config = dict(
    d_model=192,
    n_head=6,
    n_kv_head=3,
    norm='rmsnorm',
    positions='learned+rope',
    parallel_block=True,
    init_std_down=0.0,
)
MLP neurons of a small language model. Each row is named by its layer, matrix (gate and up: input weights) and neuron, and shows model dimensions 16-79. Each number is 200 + 40 x the weight over its row's rms, rounded and kept within 0 to 999. A neuron's up and down rows have the sign that makes its largest values positive.
After each neuron's rows, "fires in" lists the words (lower case) most often at its 100 highest values on Wikipedia text that the model never trained on; "fires on" lists the tokens most often at its 100 highest values on Wikipedia text that the model never trained on.

L2.gate226,206,238,172,171,246,197,194,204,190,178,207,233,165,185,237,224,220,214,242,219,183,183,121,171,190,231,200,241,233,206,193,218,212,152,259,211,192,158,214,207,194,241,160,168,138,235,229,177,180,193,216,221,220,166,230,279,205,207,273,240,228,155,209,163
L2.up226,204,186,285,183,200,209,181,218,163,168,183,206,238,214,134,253,135,129,213,204,232,213,196,194,147,213,155,181,212,161,180,222,218,186,226,196,177,221,188,172,123,221,231,197,146,186,148,208,111,225,235,238,237,264,185,187,208,210,200,200,216,282,231,156
fires in: "31", "11", "41", "71", "21", "01"
fires on: "1"

L3.gate276,189,161,242,169,225,167,221,263,199,190,200,235,186,219,180,222,180,285,226,195,209,129,277,175,182,165,287,210,261,214,178,250,309,200,214,190,233,251,220,187,220,208,201,243,282,144,227,131,216,182,222,202,230,177,176,107,243,201,198,218,195,205,167,256
L3.up276,149,165,196,144,208,225,123,203,230,205,205,275,192,157,216,243,145,173,186,143,114,193,174,186,193,195,217,218,219,222,180,175,205,197,238,201,153,239,207,217,251,174,218,303,204,181,172,184,218,211,213,179,171,180,266,230,164,188,150,294,236,279,215,309
fires in: "with", "into", "through", "in", "including", "and"
fires on: " with", " into", " through"

L4.gate351,190,218,213,153,169,183,200,197,129,132,312,263,218,254,207,186,153,139,194,144,194,212,174,165,300,290,186,188,82,240,266,201,170,156,217,184,196,133,168,214,257,230,120,220,141,223,198,216,244,247,250,202,300,220,207,304,183,216,237,141,150,153,164,162
L4.up351,189,180,203,71,208,221,229,200,254,224,217,233,262,169,224,146,204,203,200,277,158,204,155,196,196,241,210,244,172,174,215,185,129,331,212,209,186,218,170,167,319,154,175,228,232,150,160,244,272,193,221,100,161,148,220,211,145,223,221,265,190,221,131,230
fires in: "is", "she", "as", "has"
fires on: " is", " she", " as", " has", " bec"

L2.gate150,187,234,141,157,197,196,189,167,86,211,275,269,200,247,200,154,166,205,280,172,200,217,243,155,160,163,232,150,176,196,207,243,185,161,245,177,213,141,278,185,168,291,169,250,262,210,239,175,218,119,231,253,288,127,174,155,215,271,235,207,244,111,250,208
L2.up150,195,228,152,272,231,235,216,182,210,179,230,250,184,197,137,241,185,223,258,195,257,226,211,237,180,209,159,239,204,100,154,236,197,162,206,220,271,187,160,253,203,254,162,236,122,218,237,134,209,180,237,249,105,149,171,190,282,171,195,240,279,216,228,269
fires in: "other", "many", "most", "different", "several", "four"
fires on: " other", " many", " most", " different", " several", " four"

L4.gate217,168,133,184,208,134,235,274,260,160,192,245,199,245,163,249,215,177,208,159,177,190,164,144,207,113,171,239,169,250,268,236,156,259,125,193,177,233,206,199,169,202,223,223,192,246,196,279,158,223,217,181,210,203,164,167,193,203,207,175,222,237,205,201,197
L4.up217,198,196,141,234,215,142,140,173,208,261,153,138,157,180,215,153,150,202,179,225,159,194,159,166,222,212,152,139,182,213,189,226,198,159,203,187,226,271,257,210,191,168,190,193,135,206,159,233,182,159,194,188,214,255,171,208,187,146,115,162,169,266,244,169
fires in: "after", "until", "before"
fires on: " after", " until", " before", " After"

L7.gate30,281,214,164,159,249,233,255,210,227,214,181,206,246,210,121,226,178,206,128,278,189,162,267,194,234,165,227,138,205,220,228,286,238,218,219,134,164,208,183,164,199,238,199,197,189,218,223,187,245,194,160,157,211,206,194,123,224,190,203,151,178,183,208,165
L7.up30,211,195,223,129,155,172,249,208,241,243,169,192,215,227,161,222,244,201,210,153,215,208,156,211,264,196,197,177,167,182,263,233,146,268,211,207,170,160,166,186,210,244,212,158,227,176,200,178,161,167,134,111,195,235,208,214,205,229,202,237,217,251,259,195
fires in: "his", "its", "her", "their"
fires on: " its", " his", " His", " her", " their"

L2.gate158,187,163,248,290,227,201,262,177,214,220,187,200,247,210,194,206,178,198,223,89,237,225,179,213,140,164,225,119,211,201,150,302,229,201,214,144,188,166,269,205,199,252,226,232,229,165,201,136,214,134,205,284,184,230,243,211,207,165,179,198,212,226,221,283
L2.up158,290,209,191,247,202,225,218,183,248,227,155,237,219,256,208,231,188,137,228,188,240,143,162,196,176,143,218,156,219,227,173,159,197,218,185,193,148,180,200,112,220,172,180,205,207,161,226,117,167,150,209,225,237,264,221,157,245,276,276,229,295,238,183,232
fires in: "an", "a", "this", "it", "one"
fires on: " an", " a", " It", " This", " this", " it"

L7.gate148,258,173,170,173,204,170,176,248,264,230,145,217,186,140,230,195,193,244,157,167,147,181,235,194,189,232,262,149,295,237,198,180,187,215,226,112,116,188,257,176,217,197,220,247,193,204,188,138,208,172,215,180,174,219,152,240,220,188,229,240,201,222,226,236
L7.up148,237,150,164,199,287,206,160,181,194,229,218,197,241,197,188,140,269,199,131,208,224,244,237,188,221,185,211,162,219,216,227,240,245,157,225,152,199,183,221,186,231,243,205,177,211,127,112,209,226,185,229,187,270,169,204,206,145,215,173,229,217,163,212,256
fires in: "s", "its", "his"
fires on: "s", "al", " its", "end", "ely"

L4.gate273,223,176,150,219,236,213,208,190,235,185,238,237,154,129,242,126,194,269,234,203,180,183,202,186,271,222,255,214,155,152,168,257,127,203,259,202,177,197,196,217,255,214,227,226,224,256,205,230,209,279,214,215,228,185,235,212,184,228,195,181,316,234,188,226
L4.up273,273,202,199,136,151,194,211,202,222,149,318,164,235,220,212,225,191,176,212,219,258,199,215,166,147,274,192,183,200,184,111,271,258,222,252,232,250,210,201,180,163,214,153,178,146,172,242,194,160,210,201,148,189,180,183,190,180,131,161,250,131,167,167,183
fires in: "11", "21", "2011", "2021", "31", "12"
fires on: "1", "2"

L9.gate260,179,219,190,209,180,155,229,210,205,200,253,169,123,173,181,208,231,200,232,217,292,183,227,222,236,201,187,194,230,181,199,262,188,239,207,221,203,114,182,150,245,234,171,172,198,65,210,271,196,156,227,152,197,176,119,188,175,176,174,194,191,192,214,201
L9.up260,254,212,208,103,255,194,152,164,134,176,198,265,177,264,282,187,162,178,137,137,249,208,188,245,155,237,266,139,137,168,197,186,118,179,191,122,250,262,228,207,287,240,217,241,222,195,225,163,153,160,147,124,160,163,173,216,194,220,190,179,210,255,212,112
fires in: "that", "which", "it", "following", "this", "also"
fires on: " that", " which", "at", "t", "al", "is"

L9.gate108,129,165,186,147,197,205,188,231,263,211,180,203,184,113,193,105,179,203,209,208,249,228,192,135,214,187,187,155,210,147,183,220,179,188,194,185,199,193,263,210,137,228,153,203,183,234,217,214,130,237,169,99,262,198,220,284,162,180,178,290,218,194,135,227
L9.up108,262,173,287,185,214,260,253,225,217,153,208,192,269,235,173,195,198,243,148,203,170,230,242,153,229,208,147,186,168,162,251,228,295,182,166,251,207,250,278,216,174,148,205,216,233,199,142,234,227,228,234,195,150,227,149,234,220,224,149,229,207,181,206,251
fires in: "by", "are", "as", "for", "were"
fires on: " by", " are", " as", " Be", " for", " were"

L4.gate25,152,196,158,212,151,227,183,191,190,241,171,247,193,186,201,194,168,172,164,176,321,182,253,246,213,181,267,222,240,184,192,234,232,150,164,145,214,176,242,142,256,265,240,181,216,173,174,192,224,283,169,172,160,204,158,212,148,230,269,252,151,246,168,217
L4.up25,216,263,251,174,101,219,228,236,223,204,170,188,232,243,206,221,194,241,215,192,157,167,238,154,203,164,179,212,154,199,230,246,228,160,198,181,207,185,235,189,233,232,249,238,214,221,239,131,228,219,262,186,217,247,195,158,200,216,143,185,199,203,292,261
fires in: "such", "including", "like", "used", "known", "released"
fires on: " such", " including", " like", " used", " known", " released"

L9.gate413,239,244,204,152,236,219,201,221,129,209,144,206,169,208,116,275,161,181,202,167,216,151,142,215,209,171,233,163,182,166,251,154,128,215,195,207,224,247,233,245,218,229,154,156,142,245,216,250,256,197,190,177,176,225,177,181,224,133,131,177,258,249,245,193
L9.up413,240,78,246,207,168,194,242,158,225,200,221,156,195,239,136,276,153,269,271,206,172,224,167,200,168,157,240,158,195,163,209,169,155,197,220,205,166,263,204,251,186,240,154,165,276,262,118,209,206,205,189,260,228,165,167,256,166,202,199,157,236,202,230,196
fires in: "south", "north", "west", "east", "www"
fires on: " South", " North", "est", " north", " East"

L4.gate41,273,211,217,112,218,169,235,224,184,151,279,141,212,127,255,230,176,199,182,134,174,188,206,193,200,128,168,260,238,238,149,201,160,187,219,269,217,280,131,235,224,168,181,227,132,238,253,160,206,205,212,108,167,211,253,155,212,127,191,238,264,154,212,172
L4.up41,247,210,203,202,175,204,209,119,195,173,140,215,255,250,141,249,233,197,176,139,178,233,97,203,121,245,196,158,211,140,251,187,284,227,246,192,232,228,198,243,189,276,214,189,211,198,116,243,191,208,239,156,201,186,85,210,193,186,217,177,266,147,190,187
fires in: "is", "south", "born", "west", "north", "club"
fires on: " is", " South", "born", " West", " North", " club"

L4.gate406,209,181,165,274,163,192,220,227,182,298,125,185,106,104,207,135,232,127,191,183,228,168,240,274,233,301,227,254,292,223,222,203,189,204,262,223,151,198,256,260,181,255,248,204,182,285,133,251,197,254,218,146,204,123,219,253,167,210,259,240,209,243,129,199
L4.up406,261,176,164,204,114,182,261,259,193,185,198,194,166,197,198,234,147,206,225,179,235,230,219,226,219,191,261,183,148,333,219,260,219,207,214,197,223,206,222,182,261,225,228,219,190,175,171,190,239,147,200,185,230,200,169,163,189,265,185,260,124,145,148,205
fires in: "known", "such", "used", "described", "established"
fires on: " known", " such", " used", " described", " established"

L7.gate268,203,76,155,177,222,189,152,168,222,218,209,149,166,225,173,213,222,160,169,254,267,195,247,218,287,151,148,136,228,247,187,246,235,169,131,198,236,215,165,155,211,245,208,180,128,199,173,150,281,211,233,175,218,192,168,262,243,231,192,265,179,206,161,185
L7.up268,212,269,189,227,238,133,249,175,221,236,274,236,250,145,258,120,204,212,185,332,169,237,205,280,224,158,156,213,206,157,237,157,133,170,223,211,213,191,195,232,207,159,205,191,225,191,198,206,144,174,219,128,210,254,296,175,140,156,229,247,241,233,201,200
fires in: "atlas", "2012", "2011", "2022", "1990", "2010"
fires on: "1", "l", "2", "9", "urn", "6"

L2.gate77,232,163,180,140,212,224,226,211,150,250,109,218,223,214,173,209,235,247,260,178,175,251,261,176,108,188,249,185,205,194,206,245,199,234,173,141,194,244,204,191,113,241,152,173,158,176,228,188,195,210,199,181,240,166,169,202,277,205,293,218,215,185,225,232
L2.up77,230,207,191,208,241,217,210,223,116,177,169,190,187,216,194,248,253,174,297,153,202,239,196,172,205,174,230,179,185,209,262,232,198,183,231,168,168,159,165,225,124,242,203,187,147,198,251,272,253,178,206,191,210,150,163,199,268,156,267,197,170,141,296,228
fires in: "its", "their"
fires on: " its", " their"

L3.gate260,216,275,224,211,152,240,226,205,167,256,210,203,147,186,160,220,239,129,206,252,305,183,153,199,132,243,187,140,227,208,184,152,208,162,143,181,160,194,247,132,237,262,201,173,133,214,159,179,166,208,204,260,182,208,241,141,265,208,195,207,184,222,245,180
L3.up260,185,171,177,248,181,190,176,202,228,247,312,171,117,222,143,213,246,168,157,216,275,169,181,261,229,190,171,143,182,221,225,146,158,208,195,147,231,198,180,134,165,161,206,232,186,258,196,204,194,150,159,114,164,230,218,195,234,183,138,183,235,230,235,214
fires in: "2023", "2024", "2022", "2021", "2020", "2012"
fires on: "2", "1"

L2.gate284,148,194,198,166,190,112,235,212,209,206,201,150,171,205,240,266,193,189,223,215,190,239,224,213,113,221,277,207,258,180,245,202,113,184,166,166,198,227,238,214,232,177,141,278,199,175,238,240,172,223,201,162,216,146,192,271,237,165,221,223,232,199,263,226
L2.up284,204,216,203,162,223,187,169,219,169,268,171,210,150,122,209,157,239,140,302,174,219,203,204,207,220,143,245,214,255,182,220,179,201,185,138,307,216,211,189,157,251,256,192,223,257,142,185,281,172,258,217,176,236,188,186,178,122,212,186,238,129,212,145,187
fires in: "year", "position", "number", "awards", "awarded", "towards"
fires on: " position", " year", " number", " co", " award"

L10.gate247,137,218,201,213,268,294,162,242,186,178,251,162,177,176,216,220,195,153,213,165,208,225,274,203,177,216,213,118,172,213,221,201,113,216,223,149,193,136,195,193,163,192,179,225,154,216,218,249,212,141,205,253,266,229,175,185,189,189,233,140,199,124,259,121
L10.up247,187,238,154,195,214,206,120,199,145,220,193,198,204,211,224,208,163,275,213,191,186,212,151,193,224,228,131,205,86,295,218,187,208,239,235,174,217,228,160,210,166,227,141,191,247,271,243,231,188,151,161,252,148,194,217,200,182,181,280,156,266,142,196,243
fires in: "united", "fort", "san", "washington"
fires on: " United", "ort", " Frank", " San", " Wash"

L3.gate459,143,159,207,210,219,219,180,197,246,218,129,215,260,249,193,229,232,211,212,159,183,163,184,198,142,206,205,141,204,216,192,174,221,159,223,168,212,316,237,197,181,241,198,229,219,163,293,196,245,163,197,215,259,198,215,183,162,181,181,184,119,180,258,149
L3.up459,214,224,138,145,167,136,174,205,254,184,261,186,137,231,190,240,229,265,212,234,221,161,137,212,124,210,198,167,290,223,107,256,239,174,213,120,263,177,208,230,215,157,206,229,265,149,221,165,218,237,185,225,191,209,153,144,211,208,190,268,224,284,165,204
fires in: "over", "up", "off", "down", "download", "along"
fires on: " up", " over", " down", " off", " along"

L10.gate221,184,184,169,204,223,254,202,229,230,276,239,185,172,154,213,225,191,177,251,216,199,162,184,188,124,304,224,161,227,188,234,214,256,249,172,241,177,231,176,175,253,184,97,172,158,235,246,149,200,162,190,200,250,195,255,141,173,165,203,219,221,225,226,151
L10.up221,202,171,128,175,231,234,179,211,153,209,263,231,186,146,163,163,280,219,182,186,179,205,152,184,172,228,228,207,234,201,212,203,243,243,247,234,262,234,230,213,212,204,128,212,183,232,252,164,199,149,173,172,191,224,224,222,163,231,143,250,307,161,218,185
fires in: "would", "can", "will", "could", "may", "must"
fires on: " would", " can", " will", " may", " could", "ust"

L3.gate372,224,224,210,144,256,183,174,250,139,192,182,212,119,222,261,245,170,235,163,169,183,243,211,229,164,189,166,193,260,235,196,272,209,160,210,213,131,175,163,285,214,160,187,237,292,260,257,270,195,186,251,214,224,158,180,206,241,222,211,174,159,173,124,155
L3.up372,188,166,252,196,296,180,173,177,195,169,152,252,182,246,229,222,164,187,252,192,246,115,194,172,239,186,244,204,247,216,194,212,217,233,189,235,212,188,161,215,168,122,204,210,194,248,163,166,169,184,176,139,201,183,196,169,222,168,204,245,269,308,170,158
fires in: "11", "31", "588", "41", "51", "21"
fires on: "1", "8"

L4.gate426,169,195,187,269,202,225,264,216,220,288,196,204,253,189,232,182,233,158,205,211,180,127,210,241,175,143,278,123,277,218,226,243,216,235,192,204,130,197,284,182,161,225,173,215,238,183,218,163,211,195,249,241,290,144,203,224,211,199,211,291,191,182,143,276
L4.up426,216,225,174,235,225,207,215,223,223,211,197,235,262,243,186,267,171,262,179,168,202,170,178,228,235,133,200,143,199,161,197,245,236,200,194,156,200,148,238,176,184,232,210,209,210,188,236,143,137,175,260,269,160,214,151,202,218,197,222,147,229,132,254,194
fires in: "a", "action"
fires on: " a"

L10.gate269,232,196,267,217,182,200,287,222,138,161,263,202,246,195,173,204,174,199,179,219,230,194,219,171,170,140,166,192,283,183,237,179,222,181,200,118,132,152,256,200,177,226,176,141,200,123,239,228,192,225,184,179,216,115,207,213,116,208,193,163,280,190,186,203
L10.up269,239,178,124,214,190,144,171,234,187,181,194,231,233,182,204,166,183,185,138,180,172,246,191,198,220,186,255,267,122,108,196,154,156,203,132,235,202,201,212,276,186,178,190,237,152,175,245,236,170,213,218,141,134,229,221,206,241,240,275,168,167,246,195,227
fires in: "it", "there", "this", "film", "following"
fires on: " it", " It", " there", " film", "t"

L6.gate197,211,185,221,218,273,181,141,150,186,174,144,195,158,178,275,169,203,132,158,219,169,227,124,189,263,192,95,130,218,226,239,209,191,180,212,131,155,236,183,216,185,185,191,179,204,250,162,271,198,262,169,215,216,287,240,180,210,222,100,152,175,243,166,200
L6.up197,160,142,218,268,245,264,246,219,191,235,176,230,202,253,182,199,245,219,269,213,134,235,217,212,182,196,198,150,227,188,225,294,221,170,176,195,145,272,199,206,249,182,171,187,197,235,145,179,166,180,207,168,214,188,195,188,168,215,246,241,132,230,226,206
fires in: "tour", "top", "cup", "night", "nhl"
fires on: "our", "op", " Cup", "ight", "ri", "ip"

L6.gate371,208,246,198,90,220,217,242,132,184,110,169,266,175,128,187,187,171,167,182,234,122,256,208,232,240,182,166,218,172,118,194,195,173,180,190,169,200,141,225,211,211,213,222,192,168,208,150,255,168,233,175,109,279,237,218,169,248,234,193,147,219,214,180,226
L6.up371,249,217,240,166,151,213,170,227,244,139,240,148,139,233,225,142,176,143,267,173,244,203,144,177,160,173,191,284,176,229,238,193,195,161,177,129,215,228,187,148,253,155,170,226,275,122,202,266,97,175,203,128,174,219,241,185,179,157,228,184,143,191,242,166
fires in: "as", "became", "appointed"
fires on: " as", " became", "ted"

L4.gate76,163,179,169,259,177,197,232,224,262,242,259,127,182,165,155,193,279,151,162,238,260,163,176,199,216,176,178,94,225,164,201,168,147,189,188,146,159,186,172,213,158,163,200,197,141,242,201,248,222,195,195,204,185,142,183,208,243,163,171,246,251,209,230,189
L4.up76,167,154,139,228,173,207,190,199,253,186,152,180,149,160,204,181,206,243,298,182,194,280,199,243,193,243,163,140,163,180,251,195,214,180,200,196,244,212,245,245,163,190,208,131,138,238,232,162,189,165,203,243,117,163,285,228,212,234,313,159,247,166,239,170
fires in: "2024", "2022", "2023", "2020", "2021", "2025"
fires on: "2"

L4.gate300,196,214,133,236,203,161,211,224,231,223,212,189,148,203,284,171,137,209,212,258,183,212,213,229,192,168,235,167,152,254,147,174,121,193,182,167,123,182,195,217,180,203,143,139,229,273,188,177,148,249,157,242,223,177,227,226,209,234,273,255,190,161,213,161
L4.up300,160,232,247,162,145,208,134,195,197,177,71,213,223,277,213,227,160,194,194,266,181,221,193,226,177,197,196,147,217,198,144,240,207,266,265,227,156,235,237,148,160,238,214,176,190,167,240,176,207,164,148,190,217,236,168,147,171,194,264,233,249,211,132,253
fires in: "united", "contemporary"
fires on: " United", " cont", " Cont", "ont"

L3.gate154,179,234,211,298,189,202,198,167,193,196,165,270,201,342,187,134,172,197,214,144,194,250,152,231,136,232,168,95,147,188,214,173,280,244,233,187,146,200,180,206,200,301,205,189,195,197,120,152,137,183,182,261,224,233,231,260,144,189,197,147,207,262,207,225
L3.up154,224,260,172,178,186,193,175,183,178,169,144,195,238,193,245,176,167,211,153,212,214,306,197,255,141,186,167,216,137,173,302,226,245,254,242,181,175,195,168,127,220,245,255,141,221,146,176,146,201,188,198,150,128,200,222,160,131,205,210,233,193,220,208,253
fires in: "was", "country", "it", "been", "he"
fires on: " was", " Country", " It", " He", " been", "fl"

L7.gate475,266,192,185,201,254,161,252,196,187,197,247,100,138,164,238,173,153,264,156,210,216,221,224,228,238,100,149,172,248,220,175,227,169,250,199,189,149,212,219,251,255,227,185,219,266,231,237,160,198,256,222,230,211,213,228,117,157,229,179,261,181,158,216,227
L7.up475,193,208,166,219,195,163,195,201,169,169,223,143,133,176,214,142,205,161,136,174,265,212,157,133,216,170,193,103,104,171,240,265,228,165,151,170,236,182,149,186,240,229,158,221,151,224,185,241,178,220,233,209,232,238,231,250,173,219,227,174,186,255,269,211
fires in: "s"
fires on: "s", "the"

L10.gate381,166,156,228,104,200,193,177,142,206,180,188,182,169,217,287,198,269,162,229,212,215,248,203,253,218,267,187,231,152,184,197,192,182,140,139,205,209,198,200,195,215,259,175,185,124,177,122,230,195,213,195,197,199,245,277,129,234,193,270,150,154,191,193,186
L10.up381,224,186,187,230,192,164,223,188,187,184,257,262,141,177,241,133,190,213,190,199,252,237,235,233,185,175,294,226,165,187,212,205,181,241,121,161,150,202,213,150,189,187,170,189,272,277,197,296,164,161,213,160,197,139,187,149,175,173,223,216,210,219,193,192
fires in: "as", "was", "became", "chief"
fires on: " as", " was", " became", "ief"

L6.gate495,240,191,208,226,191,196,191,263,203,237,175,211,191,182,238,199,220,250,195,187,195,192,190,118,161,247,260,150,224,247,200,196,314,231,218,257,216,208,263,194,232,171,121,253,123,225,275,186,185,209,177,241,219,237,207,190,134,132,251,245,214,204,178,204
L6.up495,156,225,170,254,227,252,116,200,226,180,251,265,230,204,145,216,223,221,219,195,160,200,165,217,246,189,136,153,185,208,165,252,209,257,170,176,138,256,196,292,156,202,193,189,257,250,232,195,247,182,169,240,266,169,199,277,144,227,187,220,234,225,137,181
fires in: "would", "will", "did", "could"
fires on: " would", " will", " did", " could", "ould"

L9.gate170,205,218,166,220,192,202,250,220,198,181,202,275,319,206,227,192,239,185,193,181,185,191,296,211,235,210,216,202,189,206,265,245,163,191,159,195,232,128,264,228,232,242,199,212,189,126,154,171,264,220,255,173,199,252,199,192,192,268,167,217,256,225,162,178
L9.up170,255,201,215,143,259,182,178,146,190,199,257,221,218,185,171,172,180,126,203,222,194,195,208,185,219,217,203,262,147,112,203,194,132,227,132,205,143,202,184,252,208,213,272,200,228,168,149,216,191,209,191,148,192,200,230,214,211,157,208,163,176,175,231,181
fires in: "she", "he", "notable"
fires on: " She", " she", " He", "able", " he"

L9.gate0,171,211,198,238,282,189,182,328,225,235,187,214,174,184,198,126,250,199,189,151,276,196,229,226,249,260,228,232,237,192,200,192,162,160,142,196,219,232,170,151,150,187,277,155,91,156,266,205,283,206,243,186,190,164,213,231,223,222,206,279,276,259,184,220
L9.up0,205,224,209,210,214,197,160,271,118,183,191,254,180,124,155,150,223,170,150,259,205,188,179,219,171,193,190,192,213,196,183,167,133,197,247,216,184,164,184,196,221,200,255,192,221,226,187,240,194,224,175,181,234,189,174,191,199,208,197,157,206,215,196,166
fires in: "he", "she"
fires on: " he", " she"

L9.gate204,253,176,196,204,195,189,203,176,141,225,152,223,203,153,168,220,194,169,195,165,100,185,233,251,161,108,196,145,228,182,224,201,167,210,206,144,197,200,313,199,179,214,135,202,254,208,177,239,246,222,162,178,190,196,179,198,209,232,174,180,262,170,255,158
L9.up204,218,192,163,208,206,264,201,249,129,190,218,193,269,201,178,152,177,212,209,249,215,264,251,166,159,164,261,149,162,196,213,203,180,151,138,240,167,201,207,210,177,242,149,140,234,177,186,212,182,189,268,188,227,243,200,135,226,175,179,203,238,132,251,150
fires in: "it", "as", "there", "that", "following", "this"
fires on: " as", " it", "at", " there", " following", "re"

L2.gate415,200,170,180,216,220,247,223,131,203,181,202,225,191,172,253,178,185,147,226,199,232,274,135,218,177,188,210,105,127,157,251,224,187,183,171,123,165,239,228,220,187,240,189,185,132,208,119,244,207,223,235,231,289,162,188,275,197,196,166,234,183,192,163,205
L2.up415,170,214,227,238,210,194,252,229,171,164,172,201,246,146,234,171,244,215,213,204,244,215,157,225,244,143,243,178,168,207,260,193,227,165,233,144,251,181,156,175,182,178,169,206,237,180,122,180,230,304,241,256,223,231,131,219,172,282,257,230,209,232,189,199
fires in: "were", "are"
fires on: " were", " are"

L2.gate50,197,228,225,235,277,273,196,173,246,178,217,274,282,211,244,264,215,206,262,223,151,182,216,145,205,146,265,155,179,164,261,239,203,149,201,231,280,166,225,168,175,263,156,209,187,127,253,200,164,189,236,212,185,183,186,276,167,158,187,120,185,128,235,165
L2.up50,293,203,175,188,188,266,183,207,131,162,160,220,181,256,257,187,186,234,230,218,210,230,227,208,241,196,195,188,212,232,237,278,280,174,261,160,177,141,198,250,191,205,190,184,250,131,227,169,200,114,267,222,203,207,168,107,300,219,194,177,259,205,183,293
fires in: "many", "a", "two", "three", "most", "several"
fires on: " many", " a", " two", " three", " most", " several"

L4.gate320,205,238,155,207,93,177,198,189,208,149,43,184,210,148,155,226,244,271,139,216,123,224,120,199,216,207,197,219,241,136,253,129,249,214,231,131,167,200,140,178,247,221,265,199,262,149,203,233,192,185,199,171,211,193,207,138,188,205,207,238,201,205,177,268
L4.up320,220,181,168,227,198,213,162,157,201,248,149,167,194,222,86,154,244,226,192,159,225,211,101,203,217,186,181,189,265,193,200,211,200,134,175,135,216,203,234,234,180,295,207,164,263,180,196,199,187,267,181,160,202,173,237,206,215,222,204,205,234,166,199,189
fires in: "by", "his", "go", "leader", "lead", "come"
fires on: " by", " lead", "is", " go", " His", "e"

L2.gate163,278,207,175,232,240,210,227,249,181,221,211,160,253,178,293,168,176,218,161,231,144,125,219,113,215,193,260,227,210,246,295,252,192,247,195,182,270,211,207,181,279,205,244,171,191,212,180,184,188,230,235,161,190,227,228,221,183,219,183,271,256,200,180,198
L2.up163,186,220,135,180,229,237,179,164,173,223,212,199,145,148,223,205,186,169,248,240,136,262,242,213,209,213,237,134,107,237,269,219,159,195,177,194,223,189,158,240,203,237,216,176,171,259,153,261,236,203,227,215,236,172,205,177,131,210,215,177,182,77,202,171
fires in: "also", "before", "later", "until", "then", "again"
fires on: " also", " before", " later", " until", " then", " again"